config.yaml
n_layer: 10
d_model: 192
n_head: 3
n_kv_head: 3
head_dim: 64
d_mlp: 384
vocab_size: 2048
activation: "gelu"
norm: "layernorm"
norm_place: "pre"
norm_eps: 1e-05
positions: "rope"
rope_base: 10000.0
rope_fraction: 0.25
qk_norm: false
attn_scale: 0.125
bias: "all"
tie_embeddings: false
parallel_block: true
init: "uniform"
init_std_qkv: 0.0188
init_std_o: 0.0188
init_std_up: 0.0188
init_std_down: 0.0
optimizer: "muon"
lr: 0.00586
lr_mult_o: 1.61
beta1: 0.93
lr_head: 0.00578
warmup_steps: 200
schedule: "wsd"
decay_fraction: 0.873
decay_shape: "sqrt"
final_lr_fraction: 0.0
batch_tokens: 16384
seq_len: 1024
doc_mask: false
train_tokens: 113700000
steps: 6940
dataset: "wikipedia_en"
MLP neurons of a small language model. Each row is named by its layer, matrix (up: input weights) and neuron, and shows model dimensions 16-143. Each number is 50 + 10 x the weight over its row's rms, rounded and kept within 0 to 99.
After each neuron's rows, "fires on" lists the tokens most often at its 100 highest values on Wikipedia text that the model never trained on. A number after a token or word is its count.

L7.up378:60 27 54 69 47 47 58 70 45 49 42 43 54 51 37 52 40 54 51 53 55 65 48 55 56 74 30 42 54 63 59 53 60 56 56 44 44 41 45 47 61 47 44 71 46 61 56 44 51 40 54 52 65 31 52 62 45 57 62 52 54 51 52 42 52 51 58 53 64 34 44 31 64 66 53 39 43 52 62 41 54 53 54 52 54 50 43 40 57 52 45 57 52 36 44 59 56 38 41 63 48 41 56 51 39 63 56 56 57 64 43 47 39 59 38 49 55 51 36 59 36 45 39 44 33 46 46 45
fires on: "o" 23, "ol" 10, "e" 9, "p" 8, " com" 7, " ch" 7

L6.up256:60 46 56 49 71 59 52 53 32 52 49 56 50 62 55 58 56 60 38 48 55 60 47 40 43 69 43 53 56 58 66 53 48 45 58 48 47 58 29 39 49 54 58 61 40 58 48 57 43 49 53 71 53 53 41 34 48 43 65 63 48 44 44 63 52 53 39 41 51 52 57 64 48 44 49 38 31 56 69 35 56 48 52 57 37 54 58 52 30 54 40 49 48 56 68 58 59 40 41 33 50 52 57 60 53 57 45 50 38 50 27 49 55 53 49 52 70 55 37 37 54 48 43 54 55 45 54 45
fires on: "e" 20, "ul" 13, "re" 13, "r" 8, "or" 7, "ri" 7

L6.up110:57 58 60 48 35 43 39 46 41 32 38 53 26 44 63 58 49 52 46 43 50 66 61 40 58 47 43 58 61 54 55 54 52 66 62 34 60 44 61 66 42 48 44 36 53 51 49 50 53 52 51 48 34 55 56 47 54 53 51 52 51 43 46 52 49 42 56 57 52 58 35 60 28 52 44 56 56 50 47 47 37 62 38 42 61 71 47 56 50 34 62 54 54 44 47 54 46 45 62 56 42 38 38 50 50 57 54 50 51 46 53 55 42 37 33 48 64 31 48 49 51 66 48 46 58 36 50 36
fires on: "n" 20, "k" 16, "av" 10, " station" 8, "ill" 6, "ov" 6

L3.up354:41 45 52 37 51 35 65 33 50 79 56 64 50 44 51 30 57 44 66 52 57 41 40 42 68 40 68 38 39 65 39 45 42 62 41 60 52 65 47 55 50 57 50 42 37 34 61 29 44 47 56 51 44 49 33 28 53 34 60 62 51 56 49 55 52 31 58 47 42 43 46 56 49 38 48 59 58 54 67 27 61 57 37 58 60 52 57 44 57 50 58 62 45 61 51 53 47 45 42 30 52 53 50 47 44 52 50 65 35 47 37 58 40 41 54 34 40 56 31 68 55 60 50 46 34 54 49 64
fires on: "ed" 34, " of" 14, "or" 11, "ack" 8, "ength" 7, "amily" 6

L3.up165:48 35 38 56 37 51 55 42 33 45 42 48 51 39 73 48 45 45 65 58 51 54 43 64 54 46 47 61 57 34 57 60 42 57 35 52 55 64 46 42 61 45 52 56 51 47 38 69 53 40 43 41 53 31 41 42 38 48 72 45 58 49 53 47 51 55 44 32 51 56 49 41 49 47 39 50 46 37 47 47 69 58 52 63 46 46 25 58 45 49 52 45 52 63 44 62 35 60 39 54 53 52 48 33 63 55 27 26 47 57 55 42 49 62 43 50 57 61 67 57 54 63 44 55 46 51 48 36
fires on: "ash" 18, "c" 17, "." 13, "s" 9, "h" 5, "t" 5

L6.up100:61 53 52 42 59 53 43 49 59 57 40 64 55 44 57 60 64 62 42 61 56 53 60 54 34 51 28 47 44 54 39 64 62 46 49 48 36 60 62 39 51 77 52 53 52 39 62 43 47 54 31 48 40 64 50 33 56 61 69 52 60 48 39 57 72 56 49 48 50 22 54 42 48 53 64 29 41 61 57 46 31 48 46 35 76 49 40 31 35 47 65 46 49 33 32 50 39 44 43 44 60 65 31 54 36 40 52 40 51 41 41 55 54 37 46 43 42 46 48 66 37 60 45 33 35 50 63 44
fires on: "ig" 15, "t" 12, "at" 10, "ag" 7, "id" 7, " comm" 4

L7.up75:50 57 57 32 51 58 44 49 64 40 48 53 70 49 51 58 36 34 55 45 50 53 52 73 57 51 55 50 55 63 48 67 54 39 62 57 45 50 50 32 52 51 39 62 31 34 35 49 46 64 58 55 13 45 48 61 80 25 50 44 64 54 43 50 62 46 41 53 34 66 39 47 54 26 57 46 50 47 31 51 38 49 44 53 46 45 46 51 56 47 50 69 56 42 59 57 58 53 48 58 54 49 60 45 38 36 46 53 45 48 40 41 48 55 58 56 62 55 44 44 50 44 68 40 57 36 55 40
fires on: "us" 16, "ar" 12, "-" 12, "1" 6, "os" 4

L3.up261:57 47 50 50 53 78 42 58 34 71 63 50 54 43 44 31 64 65 64 52 50 49 56 73 48 44 49 37 42 39 71 48 57 40 63 45 52 43 40 30 25 56 48 56 46 35 28 48 61 49 62 53 52 54 46 52 45 53 69 59 48 50 52 55 43 60 49 35 37 42 57 56 65 62 51 55 54 56 48 52 47 27 45 71 66 57 31 50 51 50 42 33 49 65 52 52 43 44 54 42 61 47 31 34 55 52 55 57 47 55 54 34 38 41 43 42 42 56 59 54 45 65 52 61 52 38 37 53
fires on: "s" 18, "is" 17, "one" 10, "es" 7, "t" 7, "ang" 5

L6.up89:45 64 60 35 45 52 58 49 33 60 48 46 51 42 55 36 63 46 39 67 42 42 63 62 42 44 35 48 52 49 29 51 41 42 60 42 46 63 57 45 58 51 59 60 49 55 54 57 49 56 62 50 41 49 55 42 53 75 52 34 52 59 41 59 76 60 43 43 42 79 64 40 52 64 62 70 39 39 42 60 49 35 44 50 62 54 48 31 49 39 44 53 41 41 50 48 46 46 53 67 53 49 34 58 45 69 55 29 48 41 45 47 38 37 72 52 50 54 54 53 55 47 38 45 59 57 64 53
fires on: " n" 75, "ag" 15

L3.up20:55 40 47 37 32 71 47 52 45 73 53 38 56 45 54 35 64 53 58 56 54 64 56 63 46 37 56 40 44 48 54 41 42 33 48 42 51 57 50 39 55 39 64 41 51 49 38 57 51 58 55 35 56 65 51 32 44 55 57 34 37 66 50 48 44 50 49 37 66 50 42 41 49 48 63 64 53 60 57 35 70 44 47 60 31 31 49 39 66 40 41 58 40 42 45 50 43 50 53 60 51 48 57 63 45 47 34 52 47 49 60 44 43 45 43 29 61 57 66 59 58 60 53 50 26 51 51 38
fires on: "s" 86, "ic" 6

L7.up273:53 47 49 54 45 71 51 55 51 63 73 74 35 42 51 61 45 64 52 65 47 42 47 47 45 48 36 61 62 62 39 67 48 39 42 45 40 44 52 41 46 69 43 47 76 51 58 37 57 50 52 39 46 34 67 48 62 48 49 50 42 50 51 53 67 56 42 60 58 35 67 42 53 42 56 47 54 30 49 47 40 81 46 55 62 43 53 47 43 47 47 65 62 41 54 55 39 63 71 47 59 51 31 70 37 42 29 51 58 49 44 47 58 55 51 44 52 52 60 51 36 42 44 51 51 55 45 58
fires on: "i" 17, "a" 12, "c" 10, "ro" 9, "oin" 6

L3.up355:41 37 38 69 51 53 49 41 60 53 56 42 56 46 45 36 35 58 33 57 66 48 56 87 37 44 46 65 61 51 45 48 60 46 60 61 37 50 45 51 55 41 61 63 68 26 55 39 37 52 49 64 44 38 37 41 60 46 64 46 46 63 41 49 35 40 35 55 55 57 56 49 43 44 30 68 43 32 54 52 50 48 59 61 35 40 40 47 59 52 51 60 49 56 41 71 50 55 37 47 43 52 46 46 60 64 59 48 53 57 51 48 41 44 46 63 57 50 55 44 50 76 68 43 37 59 60 58
fires on: "'" 14, " any" 13, " le" 12, "\"" 11, " no" 10, "m" 10

L3.up84:53 41 51 44 59 45 42 49 37 61 63 57 70 66 45 52 55 48 49 58 57 61 61 37 46 34 69 35 54 65 32 66 51 48 54 51 49 52 66 30 49 52 51 52 36 46 60 22 44 69 58 72 54 44 55 45 39 56 50 62 58 56 36 47 57 44 34 45 46 46 42 43 58 68 29 36 46 60 51 39 51 55 39 38 59 36 60 71 60 59 50 58 43 40 53 52 62 61 45 37 43 58 47 47 48 35 47 62 46 46 42 49 42 53 53 58 55 55 44 55 56 51 53 73 51 50 44 48
fires on: " of" 19, "or" 14, "it" 12, "g" 11, "h" 11, "ent" 6

L7.up69:45 45 58 41 45 44 58 53 50 51 70 57 35 39 63 51 54 69 61 55 57 50 60 50 52 73 54 47 41 56 54 42 43 54 38 50 47 49 56 62 46 64 56 34 24 57 43 66 44 44 53 56 66 39 36 24 59 43 44 60 44 57 65 49 39 37 50 31 38 55 57 38 46 45 48 61 47 38 40 33 63 45 67 60 67 37 42 66 42 59 38 30 43 60 58 74 68 45 56 48 58 49 32 46 59 34 58 61 38 57 47 38 31 46 44 51 52 71 58 29 41 53 52 47 46 49 34 53
fires on: "et" 16, "and" 13, "id" 6, "ution" 5, "is" 5, "ist" 5

L3.up294:49 64 48 58 61 65 60 71 56 34 38 41 32 65 30 59 43 49 63 44 44 56 52 63 53 45 50 34 50 45 54 36 34 49 46 31 63 66 60 71 51 49 50 67 59 62 51 55 56 25 43 40 66 34 58 60 49 47 62 46 42 52 56 58 51 48 40 37 42 42 52 62 44 55 67 51 51 36 54 58 53 61 45 62 44 66 41 36 51 64 45 54 44 55 50 68 64 39 64 48 42 51 56 44 34 65 58 36 43 37 66 59 29 51 52 40 36 63 36 66 62 46 45 43 59 49 63 53
fires on: "ing" 35, "ust" 26, "ed" 23, "ent" 4

L7.up68:45 37 56 46 54 38 52 61 33 59 58 56 58 57 57 66 53 44 41 51 57 52 58 45 60 53 42 32 39 54 32 58 48 59 65 38 33 43 44 50 53 60 47 67 45 65 51 46 57 42 47 55 50 54 38 62 42 59 54 55 53 49 57 57 54 39 28 48 58 38 62 49 46 55 69 50 31 38 28 65 58 44 27 46 40 62 56 41 51 45 36 38 49 55 28 57 51 59 45 58 45 41 42 46 62 47 49 32 49 50 50 67 45 39 35 65 47 54 50 48 58 51 43 38 66 56 54 41
fires on: "e" 20, "qu" 14, "n" 10, "k" 10, "ame" 6, "il" 6

L6.up180:50 66 55 50 60 45 54 54 47 46 60 44 53 45 42 58 70 53 55 44 43 49 51 39 57 50 32 27 43 65 49 65 62 70 37 55 25 38 49 40 52 61 46 42 33 59 44 49 62 26 40 46 51 46 51 57 34 42 44 55 51 61 44 59 54 59 54 48 56 32 51 39 59 39 52 53 50 44 63 70 59 60 63 39 63 50 72 27 65 59 57 46 53 47 43 46 63 44 43 52 52 22 38 36 55 54 29 57 57 35 59 60 50 65 39 40 64 48 44 33 61 65 48 55 55 57 38 51
fires on: "n" 27, "-" 23, " and" 16, "ir" 9, "il" 5

L6.up307:57 61 38 47 54 61 74 57 52 42 52 44 31 55 52 66 30 53 42 58 50 52 47 59 45 45 39 51 63 54 50 49 47 44 62 68 41 48 46 40 67 50 64 69 65 50 41 66 56 35 48 49 37 43 51 29 65 41 50 54 41 42 50 50 65 48 45 33 72 54 50 57 54 42 45 33 56 49 53 57 36 46 31 39 51 65 61 35 53 42 49 48 54 51 57 61 55 60 55 52 47 59 50 77 59 43 39 44 54 56 64 52 62 51 69 60 54 64 61 41 47 53 42 68 56 41 62 52
fires on: "ro" 22, "in" 17, "c" 12, "r" 10, "if" 7

L7.up202:41 30 32 72 44 52 45 52 60 57 54 41 55 43 53 36 48 51 66 37 58 42 37 34 54 77 44 57 52 65 42 51 44 40 67 46 56 60 56 53 58 58 55 58 59 63 54 59 49 48 53 66 44 45 71 49 65 43 57 70 39 65 48 52 51 54 39 52 80 59 35 40 50 60 62 49 48 51 50 65 40 45 48 47 46 52 42 47 35 51 49 36 60 56 70 38 59 40 46 57 48 75 55 44 45 58 44 62 45 50 40 51 33 36 49 46 64 57 43 62 49 71 49 38 38 60 51 53
fires on: "ut" 21, "ol" 12, "o" 11, "f" 8

L6.up322:64 48 40 41 52 42 49 59 56 61 60 49 64 44 54 56 41 62 37 61 53 50 53 46 52 57 41 48 36 59 45 47 51 44 41 62 51 36 39 49 43 44 61 45 55 55 70 57 52 44 61 58 48 51 37 32 41 38 67 62 43 65 47 62 57 46 57 69 62 63 51 41 65 55 73 52 29 49 52 66 44 47 60 51 36 47 42 63 36 46 62 49 50 51 47 45 58 48 42 36 62 39 41 35 69 43 33 44 42 53 49 51 28 54 51 47 59 49 50 52 38 38 44 52 44 45 64 47
fires on: "h" 19, "e" 13, "ist" 8, "a" 7, "or" 7, "u" 6

L6.up81:45 56 38 49 60 47 42 53 43 35 56 51 53 57 55 45 49 58 45 62 59 39 65 43 44 66 25 39 52 51 50 61 56 72 39 44 46 46 30 31 52 64 42 56 63 59 74 43 69 42 64 64 45 36 29 43 48 65 50 56 55 61 44 27 62 46 56 58 65 57 43 34 62 51 60 39 57 40 48 46 48 50 53 40 39 66 47 39 57 46 54 59 45 70 40 50 41 64 42 38 42 31 40 44 52 53 60 45 38 52 33 34 57 33 56 47 47 44 50 59 60 37 56 58 70 41 41 45
fires on: "re" 21, "r" 14, "o" 12, "e" 11, "h" 7

L3.up120:44 36 50 41 55 59 38 54 78 45 41 46 50 38 47 45 45 55 43 47 58 44 49 59 61 56 38 52 64 44 40 53 56 39 37 83 64 47 42 45 49 38 71 56 32 55 51 40 41 44 40 35 36 41 36 43 69 53 50 45 45 57 56 43 33 47 50 49 42 47 73 50 47 53 65 50 44 58 48 63 57 52 62 37 51 49 48 33 58 32 52 34 52 53 53 61 55 46 64 59 48 53 45 60 61 40 43 68 42 51 52 44 49 51 51 69 45 52 52 39 44 52 69 43 45 51 39 70
fires on: "born" 30, " born" 19, "rew" 15, "uff" 5, "\"" 5, "m" 5